Weights of a small GPT-style language model, trained from scratch on English Wikipedia.
Architecture: RMSNorm after each block, rotary positions, no biases in attention or MLP, untied embeddings, capped logits.
MLP neurons of a small language model. Each row is named by its layer, matrix (gate and up: input weights) and neuron, and shows model dimensions 48-175. Each number is 128 + 32 x the weight over its row's rms, rounded and kept within 0 to 255. Numbers have three digits each. A neuron's up and down rows have the sign that makes its largest values positive.
Before each neuron's rows, "fires after" lists the tokens most often just before its 100 highest values on Wikipedia text that the model never trained on.

fires after: " ", "del", "pre", "enc"
L3.gate241:106159159098112121175106063118131114204203115156115134103141098092139061120108140149152121127119088115097113141149129101135101051130120195137142193162082072155149108135115150105162122123129132140132106150151093121136176128182079117085117178120169170107152111148093206132154112117122169158123056130107176100129133193120151124144128118109174090102121135048141137164155160138127177105059
L3.up241:112131150101135089110123102178137149180131086132130129073076141159140147074152117155092058149121152185144105098120126149087187075148083168162118164122092123101131061164084131080075088177138153073153135067142161152124174127125123152085101116114120099168157126121137187111071138150093106138082183188100154080180088115190082152134097162117098075153172137123193096139134139138107097084085

fires after: "'", "|", "ex", "me", "v"
L5.gate449:160140141154105127146163117106113149151123133114103123152137125157118188144071147086157113151082136119157104106157152189123159094142125154127042201158140110104151116115081135146106112147092104100078115140180115096113162159106164128132139168187161117110090129145129107041143172177095144171139132136046086109104120156118070153103085084138136144133044144136163139158085147118146081115154
L5.up449:191159129109098132133168130114007084142088111098133094159110107141128158138096085142138142154137150112135122094159116119124110152164116153156064126100152106094129112133122078093135151123116095088101141118113156159126158131133128122192110150164162164144102176142178068135127166152140134178137143143107142130148147120131101148098122166136121116111081106138172125229135150131122154100203

fires after: "|", ")", "|---|", "|---|---|", "s", "a"
L6.gate17:082096160107112150123120061159081108096238153115174127140121117160169059160094148119172106148079131092114135151176148110171120110106165121107164138211144167133105141076106124100157155076042108120099155131128112120138148093117157131113115131108144136124130128124077129179187063221140119127144139124163185119125135164138104121106148167191084147163174170125176103109142158132133093095161
L6.up17:126113092103113135140112127096109121095119150145098143180139110162086137167128121166126123136146171125219161166171067111127141116069158154109165069137106133158118166145166158112114161051067106085121143155178123144125200085135104111125142048177127114165101118140075117098142178156129159105179138129161143094069158115084155120142151169135163105139152126124126146169114091137111121118189

fires after: ".", ").", ".\""
L10.gate28:125132077166092154122141146196168107102086145104064148172123095091151149206109078192095116203091165140133095101130120117116163113082232150127084130038109102147136174159172156119144139100150111151160075105161097118064135119125092144170106118105096177135132129120118153142074126105134158187128110172107178162126052089119127111139135133134115170145144116147116117118130106095146094128163
L10.up28:155144120149077170127136129190158146093090104128057180180121168101107118210120110153114147192115182132124126104143130118097144144139182126130115142050141101164138138117190174071128088088135150179162087099154069141091075151134127128126099127084107114163152125109138124181096098098135141182093126150150152160094066100145135161116109160129093135141139130134128072111149110154155091173140

fires after: "196", "199", "201", "200", "195", "197"
L6.gate316:113148174070100153162148150117133141155160142170145124120121138158074083171086161209125135149134106115138064103082182151127136080094141172136158167129083176108105177187205122097092155099096172160119173142143176151124155147158100142180100176146115147101179125174170144128156114100109148149134175138132095085153179112162126078129129178172122165136161137143141137133115107211151178133125
L6.up316:128053210147186182163162155132156082145157139139154088094145134055137165117097133121140128155090142152110100101163052143144117134174155181076179067109118087154098142065087155124097100101214138104085101129147091045133066150098144070149142141083146128096135120121111148121164077141130179092141090078066139112119114091141137137109086132149091151152074095103094144149106090118133075168083

fires after: "| ", "Sing"
L5.gate2:092147150062109141187198084124119126196139165135166080202127125116113172170177100111218088125100165161089138113118137160165144094127093159145138188127112156128092059114138099127105105149100112099148154210110141138147108089135080112174102157147151109087112196093128119174129147189121100109102120120083110122178125096113159111138139073140156122139116144135188117143092103144114120101085
L5.up2:130141135166084161130157158102163177153089140097146114202096117169122153138174103107189101101071182139103123119142130155110116116121106175121100145097110097109097090079172084188125131174125144131131141137127092109104135130137111182104087158134122130144112139082167129162098149174121083067085180127082144124143137076079178128131186115102167153089124100151180122137180119122113175133124

fires after: "201", "200", "202", "199", "197", "198"
L8.gate417:138133158141099153122140092168142167135181108090134147091137101113169116151134119142169159141125138167205136147119157156160154195128149059153114148178135195134105157142074171123134139137065131144127176139140180116165084122173119164170080124140196065133151147133130119163095094082079087146175073109151102093129181114130170100151114139145161146178130188138127149150095095146131159127126
L8.up417:101069146137123210184129136104188129088087175106135087171084133129092098182130164124099132073099160146157172043154120083114143119103141135122161164127122098144174124077130142077125157175161148105138096117132150146084058137125070149119116111148104102119143081139107169107086067159105133093095079144073145075189135147191131105107099127130100176198113106089174126161110207156095143095128

fires after: ".", "|", ")."
L9.gate437:125148187085174143196155072129092069159189112191205090150103159117130098139064143148105064164154145199100104080128113141070147074129156124025198112117127176144195165176130157134114116106086183152096144124133147135087187132117169104137112188115099157080141146148138127124136150112089146110133119132151127112148161101096110114094136154181153173066166121125132127134117119142139129119097
L9.up437:117133139087163084169163042152121094204111135137178142112106143193155089066091169176114112141148162134148101100134115069128132156188144099124160104077151177138200104155176108171119101134113137129080106137149176075115150110099118135109030198098119143114150143118160117075157203084128149082154128139183114121126146122136072107110113184159110082092120102122134095163117159161164096111090

fires after: "201", "–", "200", "202", "199", "198"
L5.gate114:099107124090123157152142107144138082185107139134107141161143134124113113179127127134123093148108137151149122157137202164207080138096039144121115145121133186157139142154115110135051152087083140075133132118097146167172173102141080125149115161121157177071131154190113111208101089120131096138166130096095129144143138104167151118071120134124199063210118115119120145149051102147133143109053
L5.up114:103110063120119158145098103122071133159088130123130130145126114106146159148131077123129096174111156157167135117112178144166050110107054179116124122151129229197143074126078102079040110120054129126107112131078148128168130122127110121094091150130167144148089135141152180156124129118120119139126094103081123148125128120143148140109149134100148085181133137135120129150115106066098142114136

fires after: ".", "St", "May", "th", "ever", "T"
L3.gate463:108129092140143110185149116157150138144133150106092194138103145135063142149095075160122135111127112201089112103090108132136153131119145124116056116145120147099111122169147179122155145198091149012162070122192155197129109145106137168145145105146138176104136085115144141154150154082151137169144121126122153112173116108125140136150168098137109187194100138140159130149152146157169124162119
L3.up463:096133141158149134163097096117098088102174140143094148161124159080019165149142120072143139157113099123155115105128073105148107124132146129146077102162114121155124182137197119067156144140087129060144111167222119183094094161110116132153147115167155156135199086152114081074119130114191151153177108132145132132160123126166176106099116075117098190162075152145199117136113122202181120102078

fires after: "| ", "\n", "rit", "0 ", "d", ") "
L5.gate155:143142154081165133212146090104173124111143154149187162153136220123083148190067115177138065137148102121165150137136128177180136125142084148103122165133165216066146137139116145177063145151125103107119128164161113178158152133136058105193108168104093138113138165093037150148117142097138113115114097158115098095164082168092142160126082131159148112119080140142117207088129131128152081140141
L5.up155:213140147116126132127108112095171151075120099084154167143113164173114055132131133124106121164135107131172158159144143140111144138160114176137129165090166125115131091163156109185111108143159120119176109138155092113150130162152078154158102165064089131137124077105089136164076136054162107101094103139099108139085064145118122138078099123120174093160052127137130155115137142121131135157128

fires after: ".", ").", "er"
L9.gate476:106085150132115078152077107153128067179196103192132158139102170068137165200155101147130125120150161151102080144142092134132159108091127179116121130166156129061095168156072095103078127182124111142123121107110103142129143114121125146158121139036126131133090155097084147108214086117112103080182078144163118108118170093180117163160152129097116145151079150148098127138051151126147153078160
L9.up476:162120137139105079102120119171144171138123167058109161156178122148124063147146149179116187124032154183116084162150124135117111157061151119089130143159134115136129183161156139134154146143102097096146162127137141169158137073082129185125124138177152106120099098146103135115129131182059154151178133145132096125105109125090141136170143135145141197202075153150118148176114146174152088142142

fires after: "| ", "al", "Res", "Rep", "G"
L3.gate409:134145108106146111153138124143127147126197201113123106139134097115155121122092143150170148111111105162167122119134096175128114131189121124085071141178085111112136078150085134134135108196060049173139109145080175135140105140117122105190097171191187114092080141118109146105114145184087073094127147117178096136128147124142097122123125149125197157158091120140187131111146144113068112067110
L3.up409:143180092127143110103112150170152148153166195085154120154132124156137148100129140116116131069096111167103115125112152153140159128164123127101085121129091124121130072155070121154152000205118118172070140130062149149122130127200158121137097151130156156136111074096120182135130084152086078085102110136155129135155095121135094117086115148098164083104082140080142109152115182131084087121141

fires after: ".", "\n\n", "|", "==="
L8.gate119:137122169160120126121138122165152110132134149161106123135095100175108102155084104127121126152092150164136207129156145162115072146088120093124138074114109124140131123120136128172095185140105123151163160121137134133141105054150130136128138171205147129150130182099150126088149182170174050088089083155151121064111154101147102176166188094193121167103132122140135173141130129133190132128149
L8.up119:051104123139155101123163150088074173134125141106110153087152136149125114100093150167162095141157119160164115145159072107131152151123119046098127120118203131082102084103177100086113089091127151079117130093145163115119101152123104125104107167103120156118104134131140112161182144144078080133144137095084097134093167164156165077152036144132139207115074078124171100123217123169131078113126

fires after: "|", ".", "ro", "li", "for"
L3.gate433:214133133141129128134154125129149119142131166156139153202169148155152148178125148132131153121146187062140122125121085181119120053143117136148172162133133130174135137129135106164138100121146101082047085167151101135142048116135156133061197156146157115110084112093107070133145033113150126110151149145084125135130138103180112139143165077106134173180131127164084163154120137149112144125143
L3.up433:203077087153069145127135145133094121199140122073131146136174115183155196183132125153123127137123111120116077074123148141141128112103132120135118121127151227147130173110137124115141174134123109126112163125205114168133125129112150159125146127119129159153073063131129093149174099165125093082120158191119142166111146069128121144154165101131171172123130162192111167107089127180122157147142

fires after: "198", "200", "196", "197", "195", "201"
L6.gate128:176172137143134135151106164186160132155130171107164185108083136136087118130107157142106161100116188137105125109165167117145164148119105153161136137086096130117092112162127148135044187115103165109111135207087116131154112076194073198115104145095147127098132095084079109116119170105155171122163136165120131135104133165164107141083142170085120137176130137157216146134092091109138121126104
L6.up128:130153156153162189103103144099095124160173121116112117084105133116102064110127125140084103114128113130166074117116111111162075111142130114135130103080119144157112132140153136100141182107122163132070142144092071110130136102117116144098084130111089115139155133109116117091146113140149147195127100126082150130136128159188152188118070117143163139134135175131093098119047169147140206200126

fires after: "a", "201", ")", "200", "ay", "Car"
L5.gate92:140098069136112150142134143069131171150131142107142078079152104150100123150136149131120145142149112107148169158099100094128128149131093175091133183121158196169125115104124156131109166137105140155156110145128121147118196158124079111138160139200163223104086118058131103136118112123107124151130105114046096052150145134157198126149137104113187161094111129158112156137069102074136140127170
L5.up92:161067158121108183087106132147151172121104151100156061141125134136160111139105145116118133178159151112121137161167130129129130123069074202114090124114165152100116162133163172124086122114049158076116081140114122115141135182181096136136155091187143176127138147139125128070130145108166124117119095109094118149125141115140152166169172159154105143164096131113137117141113136112146163068126

fires after: "|", "by", "er", ")"
L5.gate11:112133128082118139160134105061079122145168186105187123140226097196145109181146103119186156125174108071149143169146134095168132129122151125136070088158117172117083090148096121111144132120070135154160154151157163109128205153078118119132113184117155131133108167134145100091154136206106097161140149108166105090139131134143103100067141107121125092120136132157205140133156140068026113102143
L5.up11:113103126163129101140147080107112131128104084082161201176235107148148151137135124116133140115109153132149116143159099109099106081100094197127161096096131161170135126097136120122115111091110111106123095129175122066134157156132152112126107125112127137154101175136138046200145129147084129114098169125113163102217113095141098094140061144161164135167098104152200108147151160085116126123107

fires after: "|", "'", "mi", "5 "
L3.gate479:144118128149146143157166161110143135101141156112123153169126173180117058090100115140108212092130130178172088182142139121119130093082150129100118093169153108087128120160121200153125100079131123079196090205183142130149175116095142178152134208147130090099058095133122087113149137133096081167123151136122094095148171142106079126103135074114163109167100134154155103120107119115189126098146
L3.up479:149106119136099127080133150091149125098174113103121115122128156153151054076127095097103159100137157116124087128160154094124130084086114084115126104161142093124137111136109177098079109111188060059154127163136140152144208089132167167149150162116116049151066113086127135082082113181102099155121144119123192122146162125098101106069118089120117149138137117098186099134135150123121112104182

fires after: "| "
L5.gate376:100106134121093093143136069123145110151129165151139089180122128134145160223074166192148084125119163079122122119201132146098198049151121130151151133175122143112128042144068142190085135144043139075158141111191117113106089137099145128178168162158175103072127130112124138099116122139096109071098153100118141064149174077105164121145151145128092124167095114115191153141139116129147117105150
L5.up376:105147097117092074163138083079145097173141126114150105161130097090112146169143163172174113105123150110142087124098062181109146058146099108160111080128139148154135120144033094155055173126063124113130162126136062151146155082085122136176222159210150128072101122116124121137072170124097146138108132065170077137172128066113103108155154109105111134136119090120117142111147102147123128098174

fires after: "th", "s", "h", "an", "em"
L5.gate462:070074149150159131155161083151146117145090096092194102166145129154087153121103184182188139110103118134097167127142131109113113105122123096150148079176165128085152130096186103114144206152088175075103185117136184148119161152116090132104139192160113170122118136129107094114129127172191058143133128128152127100156092172179128122166116111126170128127112208107099154121123140156117110116118
L5.up462:094108093133134065135186174114184120062082086145108072223119135082156189119153125143105121082075154124081134105128136133170164138126067156174124137169191089119162119128123115092139170151165168080109187123180188127119102077133070133151121148171156047099129147116121130180101095149113101085130150138128166114154075128148188140096119066116159166140078167129154144080079166155151166130138